Part of a small language model's weights: learned positions, a variant of Muon for these matrices.
MLP neurons of a small language model. Each row is named by its layer, matrix (up: input weights) and neuron, and shows model dimensions 64-191. Each number is 50 + 12 x the weight over its row's rms, rounded and kept within 0 to 99.
After each neuron's rows, "fires on" lists the tokens most often at its 100 highest values on Wikipedia text that the model never trained on.

L3.up185:45 72 42 52 45 30 38 36 46 24 62 25 41 44 55 41 43 84 41 73 59 53 49 55 58 51 81 45 38 52 48 53 59 56 55 48 56 63 44 41 66 49 44 33 34 55 47 66 55 44 29 47 53 68 34 54 61 42 80 56 43 39 64 48 58 45 52 42 45 62 51 59 33 55 53 49 57 56 64 39 69 43 41 41 52 34 63 66 58 52 50 61 58 53 52 47 50 48 52 63 25 65 42 42 50 53 61 65 40 42 50 42 50 47 31 56 49 44 52 62 49 63 35 61 48 32 48 70
fires on: "h", "or", "k", "al", "ical"

L3.up76:68 47 62 59 45 70 65 63 47 42 55 65 77 64 66 38 55 30 50 42 61 53 31 48 54 32 61 48 22 63 24 63 68 51 57 57 76 39 65 36 33 66 56 60 29 25 59 66 39 54 41 45 65 65 56 57 39 52 30 45 38 46 57 48 53 48 64 53 34 55 56 43 32 51 55 58 49 43 47 39 38 61 35 39 65 39 38 49 46 54 50 48 69 45 58 49 70 59 47 59 63 33 42 49 53 54 48 40 58 28 29 65 49 51 42 32 55 65 38 31 59 44 66 49 61 64 61 51
fires on: "e", "ational", "y", "ate", "orm"

L3.up697:41 60 35 62 48 55 37 60 52 59 44 28 52 41 49 48 59 68 46 34 37 51 77 47 77 49 50 63 34 68 84 38 61 58 57 43 72 61 70 36 70 64 36 33 62 55 47 45 53 61 31 59 48 40 72 54 48 70 53 46 61 55 49 37 57 50 48 60 75 53 40 45 45 59 42 47 61 60 53 44 42 58 30 52 60 38 57 60 52 72 43 50 52 64 51 60 56 43 63 33 35 40 55 51 25 56 38 42 55 50 34 46 48 47 57 36 35 51 63 59 53 24 70 69 68 47 59 30
fires on: "ing", "os", "ir", "d", ":"

L3.up737:73 43 48 48 57 53 54 79 43 42 63 25 50 40 41 44 46 68 39 68 55 42 24 53 43 55 44 58 55 58 60 42 39 49 67 32 66 54 29 56 74 25 37 34 40 45 58 63 52 39 60 35 52 65 64 57 54 67 57 42 51 48 32 51 59 41 52 66 47 46 40 49 57 74 57 54 38 65 54 68 50 47 33 48 39 71 54 54 49 40 50 53 19 60 61 46 69 43 55 45 52 60 43 54 67 65 38 31 52 42 47 51 52 69 57 52 48 40 56 69 54 24 40 80 53 55 34 48
fires on: " ar", "ly", "ct", " Ar"

L3.up407:53 40 49 51 54 62 53 25 51 63 55 50 48 52 53 48 56 48 47 55 73 45 36 37 47 66 57 53 48 56 21 53 72 68 60 62 28 49 60 37 43 66 57 31 43 23 43 63 54 56 49 44 58 50 50 61 45 73 28 37 62 54 37 36 25 59 51 66 37 73 47 60 25 59 45 45 50 51 50 59 72 65 30 41 47 56 57 48 47 62 46 65 42 67 52 59 48 60 27 49 47 56 30 41 63 43 54 43 52 39 65 34 62 50 66 72 42 39 27 51 67 13 62 58 52 73 45 59
fires on: "al", "ar", "he", "ac", "ad", "ist"

L3.up625:28 44 28 63 38 59 58 48 57 33 48 57 58 43 53 29 62 48 58 66 49 31 16 67 45 54 54 56 45 57 52 67 57 61 60 48 47 61 41 40 53 65 53 34 53 66 67 59 36 65 64 42 43 75 61 17 53 41 43 55 62 31 54 40 48 40 74 47 44 47 46 60 35 81 46 47 60 37 60 58 38 68 32 49 70 41 51 51 42 25 40 58 44 36 51 63 51 51 35 43 57 49 42 29 40 71 37 47 59 35 55 56 31 51 47 44 48 71 44 35 45 61 51 57 73 49 37 62
fires on: "e", "ess", "y", "ro", "r", "p"

L3.up460:59 32 34 53 67 51 52 58 37 34 47 59 42 73 38 46 33 65 56 42 46 43 38 58 69 46 60 32 29 57 60 53 66 58 52 52 50 54 47 50 49 34 64 43 51 36 38 71 53 69 59 57 63 48 57 50 56 46 51 45 66 34 24 35 54 75 62 44 67 71 40 47 56 83 50 46 49 54 55 45 46 47 32 35 43 68 66 54 52 67 44 57 74 75 70 46 51 47 49 57 42 54 59 54 45 48 61 41 49 59 56 50 84 67 55 53 51 44 35 70 46 20 47 52 38 34 49 43
fires on: "ard", "he", "a", "2", "os", "i"

L3.up583:61 47 53 54 39 65 54 54 67 47 54 60 35 37 40 53 38 29 32 49 57 53 37 59 32 40 56 32 55 41 42 56 60 46 57 68 53 58 53 53 46 52 53 37 43 52 45 59 43 48 60 50 25 35 59 51 70 26 41 42 58 63 44 50 37 41 39 42 56 59 61 52 47 67 53 58 54 72 63 52 34 70 40 49 42 41 59 59 70 67 45 40 49 54 86 52 53 46 48 71 63 58 49 54 79 53 33 56 21 37 34 38 59 76 60 55 43 25 42 39 49 34 58 38 14 53 49 63
fires on: "h", "t", "em", "l", "m", "b"

L2.up756:43 54 44 43 65 55 49 55 39 42 46 55 41 46 61 29 52 67 58 79 55 49 43 49 46 42 92 45 39 52 19 73 59 51 42 62 44 62 49 58 46 45 51 51 57 38 29 64 60 62 35 55 57 59 42 39 71 65 29 49 30 69 30 31 37 64 44 44 58 42 38 42 48 48 41 53 64 36 67 40 49 31 32 40 22 65 54 53 61 54 72 59 47 40 31 55 49 54 51 52 29 46 32 49 39 51 72 46 55 48 47 35 67 51 58 59 46 49 55 55 48 41 21 56 49 68 41 57
fires on: "al", "k", "he"

L2.up344:56 46 48 55 61 42 46 65 51 39 55 50 53 58 39 42 44 61 33 44 44 66 76 41 50 35 59 34 43 44 44 74 65 51 47 35 62 41 36 70 57 43 56 54 39 37 35 35 57 48 47 56 58 69 55 56 48 41 56 66 51 58 47 43 45 47 56 46 77 57 54 34 38 55 64 75 46 65 54 53 44 67 47 43 61 52 45 36 57 55 74 40 37 43 56 62 51 51 43 42 48 54 66 32 61 37 57 26 41 44 59 42 73 71 39 45 30 36 43 37 45 27 52 27 34 62 47 46
fires on: "h", "s", "z", "ew", "t", "e"